Weights of a small GPT-style language model, trained from scratch on English Wikipedia.
Size: 16 layers, width 384, 6 heads of 64, vocabulary 18002, 35.7M parameters.
Architecture: LayerNorm before each block, learned positions, biases, tied embeddings.
MLP neurons of a small language model. Each row is named by its layer, matrix (up: input weights; down: output weights) and neuron, and shows model dimensions 176-271. Each number is 200 + 30 x the weight over its row's rms, rounded and kept within 0 to 999.
After each neuron's rows, "fires after" lists the tokens most often just before its 100 highest values on Wikipedia text that the model never trained on.

L7.up550,220,165,208,218,213,192,230,160,174,264,207,262,95,239,234,188,172,207,145,227,212,169,219,212,203,193,211,220,167,234,181,219,125,231,163,227,244,191,243,162,201,171,212,234,204,171,155,208,184,199,189,232,220,203,204,192,323,191,162,197,219,210,174,176,218,179,194,242,210,202,191,221,214,248,156,194,149,181,194,216,221,247,186,190,198,183,149,234,230,194,241,219,187,251,202,229
L7.down550,210,149,241,214,203,257,191,153,209,195,261,197,242,199,194,142,220,191,253,176,167,123,219,300,187,224,202,196,207,240,191,206,207,218,195,204,215,210,157,207,215,189,212,154,278,216,220,184,184,196,194,240,230,188,190,150,200,175,204,242,258,187,151,166,170,196,150,186,206,220,170,190,218,250,244,160,193,233,201,253,231,225,221,202,189,175,197,184,223,184,267,171,209,207,165,201
fires after: "| ", "- ", "N ", "G"

L12.up1067,197,229,205,221,196,207,238,176,236,204,203,215,214,203,202,224,205,229,175,222,216,164,216,198,162,190,252,227,215,235,197,224,207,207,233,229,200,197,215,180,206,178,206,177,191,194,198,214,164,228,237,195,222,193,183,222,164,185,190,206,200,204,187,204,104,241,151,202,209,245,175,252,197,220,255,193,173,173,254,182,185,204,216,157,192,207,207,182,224,254,221,243,197,172,176,141
L12.down1067,225,178,119,156,204,206,199,231,232,185,146,173,215,243,207,200,285,198,177,220,182,211,200,198,211,196,236,188,211,209,204,208,172,241,279,142,193,170,241,235,234,185,224,245,194,240,233,162,210,205,210,235,138,196,207,197,134,198,236,224,202,250,212,213,224,181,237,181,203,177,186,191,203,185,216,163,220,251,238,205,184,221,172,159,194,223,180,197,249,207,206,186,224,180,216,185
fires after: "the ", "s ", "and ", "The "

L4.up900,198,201,214,225,166,200,170,220,220,229,195,253,169,201,259,206,229,206,199,154,197,229,168,223,212,188,186,228,167,224,211,218,146,253,200,226,181,158,220,162,158,204,171,183,193,238,218,236,209,215,200,201,213,197,159,203,257,208,170,179,201,231,175,186,200,205,199,240,200,200,160,230,171,229,187,202,149,198,251,182,176,217,177,201,178,212,217,141,197,174,193,225,219,145,208,202
L4.down900,243,170,202,249,169,218,202,216,197,221,195,228,212,239,161,193,244,213,213,218,257,186,145,174,183,224,207,210,148,196,213,197,241,218,234,175,170,182,237,231,211,151,239,222,233,160,237,219,192,171,213,172,185,137,172,179,238,211,257,234,200,205,196,225,269,229,138,174,112,157,212,258,219,173,220,221,180,227,169,182,243,223,200,190,180,214,209,197,217,181,164,214,126,169,207,222
fires after: "- ", "In ", "• ", "\n\n", "\n", ": "

L7.up356,236,223,225,228,220,197,243,216,242,205,231,223,196,231,209,198,142,226,145,225,214,191,138,197,245,174,215,179,179,173,152,224,212,165,216,166,270,139,189,186,171,193,195,184,161,213,145,208,212,173,167,183,196,228,178,152,211,173,179,210,235,154,193,154,215,197,214,229,255,218,207,156,233,238,184,143,191,130,188,215,256,168,196,247,280,162,188,181,200,253,260,177,200,191,168,108
L7.down356,204,198,278,147,223,232,194,123,249,203,190,182,192,230,215,192,244,201,172,182,205,153,229,242,209,207,168,191,206,231,187,187,185,224,236,165,207,200,229,195,249,192,206,217,221,221,233,173,267,197,269,215,235,211,166,191,234,218,195,224,239,216,176,216,212,185,232,227,194,177,176,228,194,237,179,208,236,229,166,198,188,239,187,206,167,186,173,183,177,145,194,173,187,185,217,215
fires after: "| "

L7.up1513,261,213,194,200,198,185,207,157,207,248,227,200,205,182,190,234,199,263,172,116,222,189,217,182,229,239,146,217,210,238,188,220,183,216,157,211,204,198,249,193,174,192,211,198,168,204,197,192,204,226,188,200,251,191,173,215,199,225,202,194,179,154,194,178,201,189,147,165,236,235,185,184,152,192,184,204,233,203,195,265,217,244,223,207,192,157,162,220,266,175,230,190,229,174,135,184
L7.down1513,182,213,186,199,164,229,215,261,188,149,225,238,180,174,242,143,262,215,157,233,135,252,197,188,217,243,187,205,243,221,163,152,174,184,193,221,160,253,213,207,204,234,239,180,253,194,213,202,201,184,227,223,189,206,202,195,258,141,201,179,213,214,195,184,185,213,167,173,218,216,180,268,159,181,244,240,176,166,213,207,184,236,202,206,240,201,217,151,194,156,269,208,217,201,216,203
fires after: ", ", "in ", "), ", "and "

L12.up936,290,185,193,216,283,155,177,206,218,214,196,248,205,175,220,265,175,246,188,176,179,222,236,243,172,193,123,173,194,202,259,210,215,183,171,245,197,209,223,187,191,185,200,151,156,220,183,205,174,226,236,220,207,233,178,173,218,178,250,211,177,205,213,187,175,237,197,236,209,240,220,208,159,189,201,266,173,199,250,167,230,159,233,195,206,218,244,206,173,213,242,231,174,192,163,170
L12.down936,174,183,203,216,160,264,168,268,207,159,200,176,228,199,203,186,228,164,173,215,179,199,195,174,163,203,160,221,182,244,254,201,175,197,233,176,228,187,202,174,201,191,233,236,248,154,177,239,231,166,140,211,166,195,273,169,198,218,226,191,200,209,180,233,186,170,175,241,225,207,148,210,189,228,189,166,189,265,174,178,200,157,191,176,179,184,219,159,250,168,207,209,226,192,176,226
fires after: "the ", "a ", "and "

L9.up38,228,210,220,266,172,228,223,193,239,223,206,188,206,208,229,228,202,220,121,205,211,187,124,215,225,213,193,199,174,203,186,222,195,254,234,189,270,265,207,209,156,187,188,292,145,225,128,144,149,179,119,234,191,205,204,194,217,228,158,144,174,180,162,178,166,222,158,215,191,238,190,140,206,241,183,246,214,174,191,207,235,219,175,185,212,149,170,234,167,163,210,210,211,178,215,178
L9.down38,227,213,205,196,161,214,170,178,163,220,233,190,203,170,187,205,264,213,198,207,234,195,140,251,167,157,156,191,218,224,167,230,201,175,172,204,233,131,200,223,203,150,267,236,189,164,167,213,225,237,212,220,214,181,174,224,189,200,155,201,152,196,230,218,136,220,229,206,271,198,186,177,199,248,215,219,181,227,186,231,224,166,168,170,201,148,226,170,198,221,261,226,120,193,201,186
fires after: " ", "| ", "a ", "$", "."

L7.up1164,165,210,232,215,171,207,197,157,225,148,185,192,144,185,277,204,228,213,194,166,191,197,200,225,230,200,200,231,180,184,223,237,152,231,201,204,168,180,194,151,173,189,172,195,184,196,214,228,239,186,189,259,201,189,215,194,240,183,186,166,148,200,224,240,211,140,250,130,205,174,193,232,215,163,192,168,210,204,237,212,194,222,192,204,192,202,227,201,170,190,204,222,202,218,213,192
L7.down1164,211,186,202,176,207,152,188,247,181,235,196,188,97,230,179,141,219,231,193,221,235,173,185,204,194,208,184,159,177,219,210,188,160,211,223,142,172,237,192,209,204,197,212,187,222,189,206,194,190,204,192,161,248,202,214,208,257,255,219,252,242,168,156,171,203,203,186,249,184,185,165,197,224,238,197,183,237,177,217,186,152,255,183,167,161,202,175,175,192,174,222,159,156,212,212,174
fires after: "\n\n", ". ", "\n", ", ", "The ", "| "

L9.up306,204,201,148,231,227,199,170,219,178,200,237,171,227,200,258,214,225,195,152,157,172,187,179,182,195,230,189,236,172,224,253,217,216,265,147,181,213,162,240,173,172,188,224,209,167,188,164,229,193,214,192,161,204,238,169,187,198,209,179,194,206,169,211,167,148,187,216,155,197,248,163,190,231,171,234,174,223,211,277,261,184,209,214,256,246,220,141,202,186,132,232,224,252,140,205,165
L9.down306,207,181,183,164,178,219,169,189,247,194,230,206,195,136,207,185,216,176,220,241,206,223,172,200,181,172,185,164,212,247,207,223,202,205,215,165,151,210,180,231,194,215,232,212,204,193,252,185,183,180,215,244,187,230,205,187,235,169,279,213,165,168,244,220,228,223,159,195,228,197,238,217,221,197,268,176,229,209,235,215,179,246,156,164,264,179,210,212,227,257,255,202,147,247,220,192
fires after: ", ", ". ", "\", ", "The "

L9.up990,224,217,168,209,230,203,210,198,198,225,195,201,197,169,182,183,218,196,215,183,208,208,191,188,246,215,209,169,205,242,199,168,189,224,237,261,264,199,235,159,235,188,200,161,173,139,150,185,195,203,182,231,219,228,237,199,189,183,215,189,214,211,181,195,150,227,183,208,175,203,156,212,188,185,162,171,214,197,199,237,197,175,186,227,231,141,160,151,243,151,200,214,181,167,210,169
L9.down990,170,167,219,255,201,288,211,250,190,174,232,253,212,234,155,199,245,161,159,218,227,192,269,131,204,188,191,170,153,194,235,186,214,201,187,166,204,207,189,225,146,216,187,180,211,160,239,211,227,248,196,139,222,240,170,160,204,217,181,260,201,165,254,197,208,202,237,146,156,154,149,252,189,165,253,179,163,248,245,202,194,227,196,194,214,150,205,196,237,202,218,213,242,253,190,189
fires after: "B", " ", "A", "b", "Y", "("

L9.up1182,176,162,206,232,213,228,246,116,212,214,247,246,162,236,204,208,216,204,225,236,214,263,199,210,193,211,236,165,139,134,193,203,169,225,219,231,204,180,209,177,240,158,173,221,182,146,235,223,204,210,213,220,214,178,154,218,274,183,190,146,178,227,203,211,160,137,212,151,153,201,175,287,243,184,200,184,166,186,203,154,210,188,168,169,218,245,222,237,214,249,234,215,192,197,196,247
L9.down1182,226,184,241,245,188,221,186,267,194,234,190,137,181,162,231,160,131,220,142,183,210,171,193,179,201,188,181,179,204,179,177,184,192,227,210,198,196,163,173,188,228,214,161,189,223,236,201,184,226,232,144,226,209,182,170,197,222,268,219,210,178,195,176,160,254,218,185,232,242,168,196,259,187,183,160,233,176,226,158,173,213,168,225,199,205,190,217,190,210,208,208,222,180,174,204,180
fires after: "| ", "\n", "– ", "- ", "("

L4.up310,239,192,189,257,236,191,174,209,236,189,173,208,187,290,241,216,212,214,230,185,190,244,132,207,166,201,197,176,201,168,224,245,209,227,177,209,268,237,173,190,197,186,140,250,219,160,171,157,210,197,151,174,195,225,168,205,224,243,209,202,218,225,192,195,170,193,228,182,156,184,228,194,178,230,236,228,194,181,269,170,242,181,167,200,188,265,158,178,180,161,204,210,175,188,210,191
L4.down310,218,199,256,154,173,206,149,197,261,192,188,182,196,188,225,146,244,196,176,238,265,229,187,233,189,179,226,200,256,188,185,134,197,200,208,211,174,179,124,223,161,231,168,200,197,187,212,171,147,218,194,207,230,203,128,160,183,196,172,176,201,195,239,246,148,200,214,223,230,185,185,255,167,202,209,218,170,206,206,159,200,195,211,190,209,161,261,178,195,224,244,249,201,158,244,210
fires after: "| ", "°", "\n", ": "

L7.up600,234,173,265,200,194,179,249,226,223,234,147,196,121,163,266,240,215,222,189,146,222,186,165,181,236,171,199,222,200,231,167,192,122,192,195,202,201,178,198,155,239,210,210,170,169,189,180,234,177,168,158,223,235,231,200,224,253,161,210,170,201,246,219,210,192,133,180,227,248,173,174,197,188,150,235,188,248,242,220,216,206,250,207,148,245,206,231,257,146,198,173,240,145,142,232,179
L7.down600,197,217,130,242,214,186,160,200,149,225,259,204,164,202,146,155,214,212,213,212,212,183,207,134,251,298,187,184,191,204,219,200,180,175,223,190,214,211,241,204,197,176,242,206,234,161,140,205,194,239,239,143,180,237,188,172,237,219,208,205,161,153,198,197,236,233,197,170,182,280,160,249,207,243,185,199,163,230,228,186,175,173,230,272,170,181,127,170,205,212,213,181,221,273,165,186
fires after: "==", "== ", "\n\n", "===", "=== "

L9.up503,176,215,214,198,232,140,163,226,221,226,221,192,226,225,254,222,199,273,224,147,157,203,213,196,209,223,150,231,244,261,219,180,220,223,170,226,259,229,253,193,180,167,239,211,208,204,174,209,106,162,219,238,192,230,181,203,233,194,164,208,247,229,183,162,160,147,171,232,237,249,160,184,160,162,172,224,197,253,222,191,223,225,190,193,197,188,146,226,216,172,196,188,203,226,167,192
L9.down503,234,230,210,203,139,162,245,153,195,194,199,212,178,207,197,203,130,197,194,166,199,191,174,181,174,182,226,194,160,246,201,198,231,120,203,127,233,164,244,248,233,145,200,210,238,190,182,177,226,212,218,175,173,219,175,225,180,212,224,227,191,183,163,184,209,190,207,246,253,205,208,203,215,227,152,246,228,205,150,212,182,245,157,230,224,197,210,192,125,229,176,185,153,195,197,192
fires after: "a ", "| ", "was ", "the ", "The ", "="

L4.up117,189,205,176,277,211,222,193,236,230,162,178,194,204,193,201,201,239,179,232,184,233,244,133,233,166,212,186,189,201,206,202,219,179,233,206,198,235,179,239,147,180,198,180,240,187,175,177,225,180,162,207,196,207,197,160,158,196,224,175,199,211,189,188,215,176,156,208,201,256,237,187,168,177,208,227,201,207,182,212,241,195,183,178,221,213,227,137,196,164,145,192,227,193,193,185,233
L4.down117,174,174,259,164,177,136,158,182,183,166,217,210,200,200,210,185,203,240,239,148,220,153,208,214,202,198,165,197,186,211,215,230,229,174,233,201,179,221,155,249,204,155,214,196,168,169,208,170,199,269,187,169,189,157,250,205,198,219,222,209,173,200,220,168,162,193,187,185,202,232,213,205,204,174,188,191,140,155,217,186,159,189,162,183,226,185,190,210,172,206,173,218,182,252,186,200
fires after: "| ", "\n", "\n\n", "==", "== ", "- "

L7.up178,154,202,185,264,186,207,200,167,168,158,196,196,197,196,187,187,189,175,185,188,162,185,179,187,145,194,207,177,173,206,215,188,162,169,166,226,196,186,200,188,226,184,203,177,223,235,166,253,194,143,239,200,225,239,196,189,204,186,174,228,226,226,207,151,181,163,163,255,275,212,158,256,197,154,240,180,197,190,184,179,196,219,200,184,190,166,222,184,204,209,254,180,228,215,148,170
L7.down178,215,195,210,166,273,222,190,219,190,178,218,156,214,267,160,230,194,206,211,216,260,159,156,226,217,198,196,271,248,221,175,210,194,159,209,153,195,204,183,197,186,163,206,245,227,226,211,234,214,217,220,244,185,221,224,179,194,211,211,198,194,211,198,269,237,185,212,160,140,197,206,192,269,186,223,165,137,209,241,178,202,211,239,209,205,138,160,261,201,182,178,130,204,152,196,182
fires after: "the ", "The ", "th ", "two ", "Early "

L4.up198,241,198,229,210,224,193,117,172,172,215,215,194,211,219,180,184,226,213,207,154,161,192,156,237,235,194,170,152,226,277,210,211,202,177,210,105,174,251,261,156,150,180,260,196,176,204,157,223,136,241,203,209,215,296,202,212,191,181,179,189,242,223,187,217,166,175,208,233,213,255,158,183,199,195,187,224,243,187,198,195,223,219,176,250,173,206,213,150,235,168,190,188,201,237,249,221
L4.down198,167,202,164,167,140,256,177,222,162,225,203,171,214,205,221,156,195,219,163,286,254,238,200,171,190,178,209,134,230,152,243,221,129,170,179,215,159,221,133,165,220,213,149,172,210,211,226,219,209,183,151,217,196,216,205,182,207,165,168,211,214,170,229,201,235,241,184,187,221,241,186,174,225,171,226,171,214,220,196,221,238,189,248,197,232,130,209,199,220,210,221,174,162,186,233,212
fires after: ".", "\n\n"

L7.up378,241,191,191,241,137,134,188,138,221,235,208,234,199,214,214,121,150,217,167,188,192,230,179,199,198,223,216,195,171,243,244,211,226,185,248,219,212,185,241,206,201,216,233,165,179,142,198,152,162,156,188,200,211,201,172,190,207,223,242,197,142,141,210,132,173,193,137,248,203,273,124,203,199,200,168,165,162,180,222,193,226,168,209,209,166,171,166,178,228,155,195,255,178,221,213,198
L7.down378,227,230,168,203,176,203,206,205,168,189,214,225,197,174,254,188,236,209,176,193,148,163,223,186,189,236,195,203,153,221,225,185,212,197,202,137,191,215,266,230,172,193,231,198,206,201,241,173,216,251,187,181,172,225,189,237,203,205,182,200,198,191,197,230,138,216,205,175,241,164,231,163,176,200,203,260,209,219,220,198,214,248,191,207,247,157,164,227,177,232,228,215,196,138,153,179
fires after: ", "

L4.up489,195,207,184,201,179,193,238,168,205,171,187,232,189,150,229,220,239,171,200,175,197,201,184,199,178,214,167,181,216,214,187,196,195,218,221,170,244,183,240,156,178,187,161,202,203,208,186,220,174,203,181,202,223,214,203,227,235,234,195,178,239,196,190,163,200,161,216,188,194,190,175,266,190,186,274,218,181,195,262,166,169,261,173,155,199,238,157,135,153,104,211,225,234,196,168,229
L4.down489,228,186,192,222,163,222,199,229,149,214,229,225,203,189,155,199,191,195,188,205,223,235,234,162,253,233,205,156,183,192,194,221,213,201,248,198,224,169,232,200,161,159,249,249,254,196,195,246,132,194,173,187,207,201,202,148,198,238,246,173,147,202,174,232,230,211,173,177,159,210,156,277,161,217,154,194,230,170,234,151,189,231,233,188,171,235,185,144,175,193,213,241,206,133,190,166
fires after: "- ", "\n\n", "W"

L9.up675,219,254,217,226,205,187,198,145,225,231,223,206,191,174,222,165,163,203,146,218,206,225,213,193,219,214,229,214,154,225,228,161,210,202,211,211,257,185,192,190,165,170,176,175,160,173,160,226,148,212,179,174,216,178,174,186,224,193,191,188,153,179,185,172,166,195,195,191,215,217,211,172,244,251,179,195,220,169,233,240,149,213,251,181,173,177,166,203,230,137,149,194,215,209,197,202
L9.down675,200,168,177,171,180,189,154,197,188,179,234,225,190,196,222,170,207,164,240,165,241,161,175,234,183,225,164,170,208,231,214,240,215,252,245,153,177,199,227,192,149,132,224,210,235,246,182,205,200,148,209,171,180,193,232,180,217,171,193,186,205,179,199,197,166,268,195,197,224,200,175,240,172,277,172,229,234,204,219,171,195,277,204,146,197,198,213,221,167,162,235,169,178,185,217,228
fires after: "was ", "were ", "is ", "are ", "been ", ", "

L9.up241,191,216,204,233,174,163,194,197,206,161,252,194,183,218,252,221,164,239,192,200,235,177,212,165,220,191,226,264,187,197,164,198,173,182,214,273,214,163,164,209,224,175,256,165,206,162,194,200,218,189,176,160,241,172,184,232,205,142,200,208,183,209,226,161,176,226,176,198,156,183,198,230,184,217,205,231,181,250,227,192,215,227,229,190,201,205,238,137,195,234,290,221,211,198,239,171
L9.down241,164,176,237,215,245,159,162,153,267,201,188,155,150,244,186,219,207,211,271,232,209,218,239,203,159,194,250,168,162,222,224,237,181,235,184,156,185,187,240,213,234,166,211,258,104,270,185,161,193,146,193,205,206,245,176,207,240,210,217,171,230,228,152,190,180,184,153,196,180,205,229,210,211,209,261,192,236,216,187,197,188,199,220,219,211,213,148,166,192,196,233,210,242,150,160,184
fires after: "the ", "The ", "and "

L9.up550,253,220,235,195,188,209,161,196,216,229,224,232,174,215,176,189,187,268,219,203,181,167,205,194,160,186,170,195,212,230,210,189,207,262,184,231,204,219,199,169,184,186,227,236,144,128,210,279,214,211,233,229,220,171,242,188,171,147,238,181,186,191,233,166,179,178,182,171,238,176,204,197,230,158,200,229,209,187,235,205,210,245,171,224,235,220,212,165,199,214,230,226,168,202,189,182
L9.down550,202,180,216,222,250,243,149,191,166,179,216,215,209,278,158,169,239,219,170,234,171,201,157,159,241,203,177,151,228,164,156,177,189,129,226,173,191,198,210,190,197,267,188,247,150,191,212,178,180,176,174,179,108,286,260,219,214,180,143,214,189,202,213,185,204,218,220,161,146,212,242,197,197,189,183,172,207,180,204,239,163,197,151,238,191,176,222,199,203,223,180,205,196,209,108,174
fires after: "(", "U", "_{", "B", "0"

L7.up970,176,168,207,229,229,205,228,200,146,178,188,224,182,185,240,195,203,211,198,134,211,163,159,230,149,228,181,218,198,221,187,192,152,211,172,170,219,190,197,185,232,216,188,150,201,178,161,235,144,217,178,227,185,241,191,195,209,188,180,170,221,232,203,197,210,154,188,217,252,182,130,248,179,187,196,205,202,228,195,208,164,238,267,190,211,203,211,235,204,175,174,213,220,218,192,203
L7.down970,220,207,168,145,210,214,157,202,191,191,171,201,180,187,151,239,244,197,218,241,186,240,176,170,182,209,162,239,157,175,209,218,293,221,206,170,221,198,210,214,238,167,177,230,225,195,171,227,162,212,195,147,185,213,191,199,205,234,209,189,240,138,199,242,250,183,203,236,183,200,207,237,255,230,164,158,192,157,226,176,217,188,180,276,203,171,195,145,218,235,236,177,188,132,154,186
fires after: "The ", "\n\n", "== ", "==", "s "

L7.up646,178,161,186,224,196,209,159,185,246,236,235,242,185,235,189,131,214,182,162,194,208,196,195,187,216,219,196,155,236,172,197,197,236,251,245,163,221,216,201,204,186,203,260,177,207,213,207,159,209,218,145,233,167,172,218,203,208,213,168,219,196,132,173,164,194,237,254,160,195,262,160,213,201,216,178,192,209,160,200,180,199,232,181,193,182,211,156,207,188,169,183,204,224,184,175,200
L7.down646,203,200,190,144,165,211,182,234,215,191,157,232,191,237,213,200,237,223,227,177,157,204,192,205,147,222,224,211,188,219,256,191,171,154,166,159,176,206,238,196,171,217,212,167,195,190,168,173,208,160,187,195,253,200,211,209,206,180,157,143,188,175,265,201,227,206,226,181,200,160,145,222,135,230,260,242,202,182,281,223,203,241,155,194,255,173,177,221,216,196,194,245,189,239,205,243
fires after: ", ", "but ", "ia "

L9.up378,179,180,223,209,181,203,202,208,185,211,203,222,190,222,207,157,136,234,179,231,151,184,182,221,277,236,236,234,194,210,192,220,211,214,181,237,204,209,228,202,230,239,232,184,186,141,200,224,189,152,194,185,207,190,227,173,240,129,166,149,183,151,244,214,161,172,228,233,193,223,201,208,191,224,189,228,211,171,197,221,252,185,214,237,178,196,222,177,176,146,173,212,233,169,227,219
L9.down378,208,212,196,179,204,271,170,169,156,199,220,218,236,262,207,186,213,226,198,195,215,228,220,157,174,170,190,171,164,196,195,179,151,234,228,180,184,231,198,190,227,150,190,235,263,173,273,252,207,173,212,155,195,208,163,199,144,165,171,193,150,210,181,215,230,201,181,143,227,167,206,193,198,205,217,196,175,223,235,186,177,198,166,269,240,210,207,217,221,205,217,214,204,243,235,187
fires after: "(", "L", "; ", "B", ", ", "S"

L9.up242,227,182,223,244,205,223,254,215,245,226,164,230,183,267,242,225,157,238,219,93,199,203,192,220,161,216,146,221,193,223,200,193,143,187,166,266,244,209,243,153,222,186,154,227,168,190,169,218,201,183,214,226,251,207,178,219,203,202,213,170,195,232,208,133,207,148,163,230,234,233,190,235,143,202,235,203,194,227,209,238,197,181,202,226,234,245,195,263,155,199,207,208,263,166,171,198
L9.down242,180,207,195,167,166,375,140,207,151,207,191,184,216,224,187,158,240,184,190,246,210,221,229,227,210,229,218,200,188,176,236,188,212,218,197,185,143,200,191,166,180,155,234,157,219,182,187,277,207,269,204,166,177,165,219,184,191,229,269,216,207,203,199,194,177,236,166,166,166,192,195,171,238,256,193,230,196,202,150,140,232,210,217,201,205,198,242,144,179,205,201,170,192,185,222,224
fires after: "\n\n", "\n", "Pos ", "Note"

L7.up717,195,188,170,217,182,225,244,179,208,166,197,239,203,223,244,224,239,196,202,189,183,194,157,228,195,228,156,206,205,177,195,198,115,198,192,182,205,153,231,174,207,179,183,205,180,220,203,217,179,249,193,248,192,173,177,162,189,189,194,104,171,234,197,199,195,155,187,190,185,211,157,202,228,213,228,202,206,257,220,197,237,237,183,208,197,211,219,203,219,184,216,194,164,194,180,225
L7.down717,195,198,209,249,217,153,180,196,192,215,182,165,157,202,209,174,223,234,206,187,233,212,194,175,218,188,260,201,196,196,232,158,188,290,176,198,181,234,230,228,227,214,206,186,238,230,240,208,169,221,213,126,201,201,239,217,232,204,261,224,221,164,165,202,212,138,229,165,164,190,197,215,191,201,190,176,162,188,258,205,166,210,183,175,185,168,167,241,179,159,163,188,157,149,192,180
fires after: "| ", "- ", "\n", "F", ") "

L4.up813,189,184,225,256,211,203,168,218,182,203,193,245,152,235,223,191,172,198,182,155,208,167,155,204,185,186,204,200,189,242,188,195,149,140,196,152,182,215,182,167,110,176,193,161,187,138,176,200,155,223,149,226,265,215,220,205,250,182,205,203,228,192,191,178,180,205,221,216,211,259,191,227,225,218,216,220,222,204,224,213,191,204,197,227,247,175,213,214,274,189,203,171,188,207,200,213
L4.down813,204,156,197,173,162,257,186,257,191,208,173,193,169,218,178,193,235,217,179,192,211,171,228,243,175,242,241,218,183,228,179,221,220,136,219,205,195,243,138,247,152,146,185,191,272,173,163,190,161,265,224,174,214,157,226,209,230,189,261,217,174,185,217,226,265,201,192,217,228,234,177,188,217,177,168,212,243,227,147,166,180,141,203,208,203,203,187,207,151,217,194,164,141,284,202,195
fires after: "\n\n", "Biography"

L7.up52,200,185,167,258,192,216,237,154,165,193,213,238,183,262,230,201,237,242,221,110,257,195,200,178,218,205,145,241,180,240,253,230,190,219,154,199,158,247,216,150,161,150,158,205,186,188,188,234,218,199,199,179,282,224,154,160,226,224,203,155,145,218,243,142,171,173,210,172,200,197,184,188,161,217,182,175,247,220,251,195,229,202,223,261,210,178,194,222,202,188,202,227,263,202,186,189
L7.down52,206,161,234,189,190,246,197,279,216,210,216,163,212,141,136,187,236,156,192,280,163,218,201,172,195,218,256,136,219,182,218,218,235,134,216,183,180,204,219,184,189,264,223,178,266,191,237,175,192,213,193,235,127,153,228,192,201,175,237,211,223,169,203,229,180,211,170,200,181,161,178,203,240,169,248,239,233,175,136,169,210,155,136,195,177,202,201,174,203,187,184,194,198,192,195,167
fires after: ". ", "\n", "\n\n", "that"

L7.up832,179,176,209,249,192,204,177,168,220,225,203,231,185,246,184,170,219,209,205,202,216,195,197,163,186,192,209,220,207,237,169,172,207,213,208,257,249,208,207,191,222,147,140,227,198,165,125,218,169,226,194,221,230,227,192,254,244,164,201,214,220,207,165,241,207,159,159,251,206,226,127,161,157,168,195,257,237,176,139,200,238,202,227,205,178,213,190,278,205,138,194,183,198,230,234,179
L7.down832,214,232,241,168,194,238,224,274,181,189,199,213,209,165,252,137,142,187,186,177,175,228,203,222,173,169,234,146,197,206,231,178,229,209,215,205,197,182,236,189,203,201,194,172,197,204,182,185,193,195,193,184,209,229,139,188,198,209,230,204,241,227,190,202,203,172,224,228,218,169,222,220,251,218,184,192,185,214,159,155,214,277,191,249,195,215,232,167,195,166,250,175,162,219,238,222
fires after: "=", "is ", "was ", "one ", "as "

L4.up593,190,199,180,211,211,189,179,179,232,232,235,221,183,184,222,188,202,248,211,133,213,163,209,153,245,219,247,280,197,212,191,177,162,228,231,267,237,234,178,184,168,219,235,166,192,187,207,168,219,206,205,186,249,214,207,275,165,155,205,209,233,241,231,201,163,156,223,216,226,255,195,256,173,220,217,221,205,236,233,231,160,240,144,210,177,205,158,225,175,210,218,156,211,222,205,160
L4.down593,166,184,211,224,155,184,168,199,220,178,188,227,207,203,179,242,180,217,215,196,225,210,228,203,225,192,200,242,226,212,213,197,184,191,172,233,217,233,196,198,172,206,211,156,176,265,186,175,212,245,239,198,149,206,198,246,196,236,189,221,170,241,232,234,261,171,178,237,176,201,266,193,203,212,198,209,210,231,192,216,217,205,139,240,211,197,229,203,187,290,211,174,180,227,208,215
fires after: "| ", "- ", ": ", "the "

L7.up919,202,201,183,215,250,204,175,158,244,180,197,215,190,212,173,189,182,245,150,210,186,166,166,211,189,235,226,219,172,208,207,261,205,212,132,200,173,207,199,172,241,192,183,149,179,186,224,220,191,214,163,189,175,214,227,192,203,210,198,193,159,209,189,212,178,172,219,146,183,235,130,206,229,219,212,200,248,155,232,204,232,178,165,239,204,242,181,219,186,226,236,190,278,198,217,147
L7.down919,189,182,181,185,215,201,221,213,237,207,192,178,218,221,211,202,154,189,222,142,201,198,202,191,194,293,171,186,206,189,140,222,140,189,225,211,184,190,173,228,178,279,296,237,159,190,197,164,237,194,195,190,206,195,173,128,176,231,187,191,161,194,193,148,187,233,243,147,253,212,246,209,157,200,238,177,160,209,214,208,187,202,197,183,205,149,224,220,166,217,197,222,169,224,144,213
fires after: ", ", "the ", "and ", "that ", "but "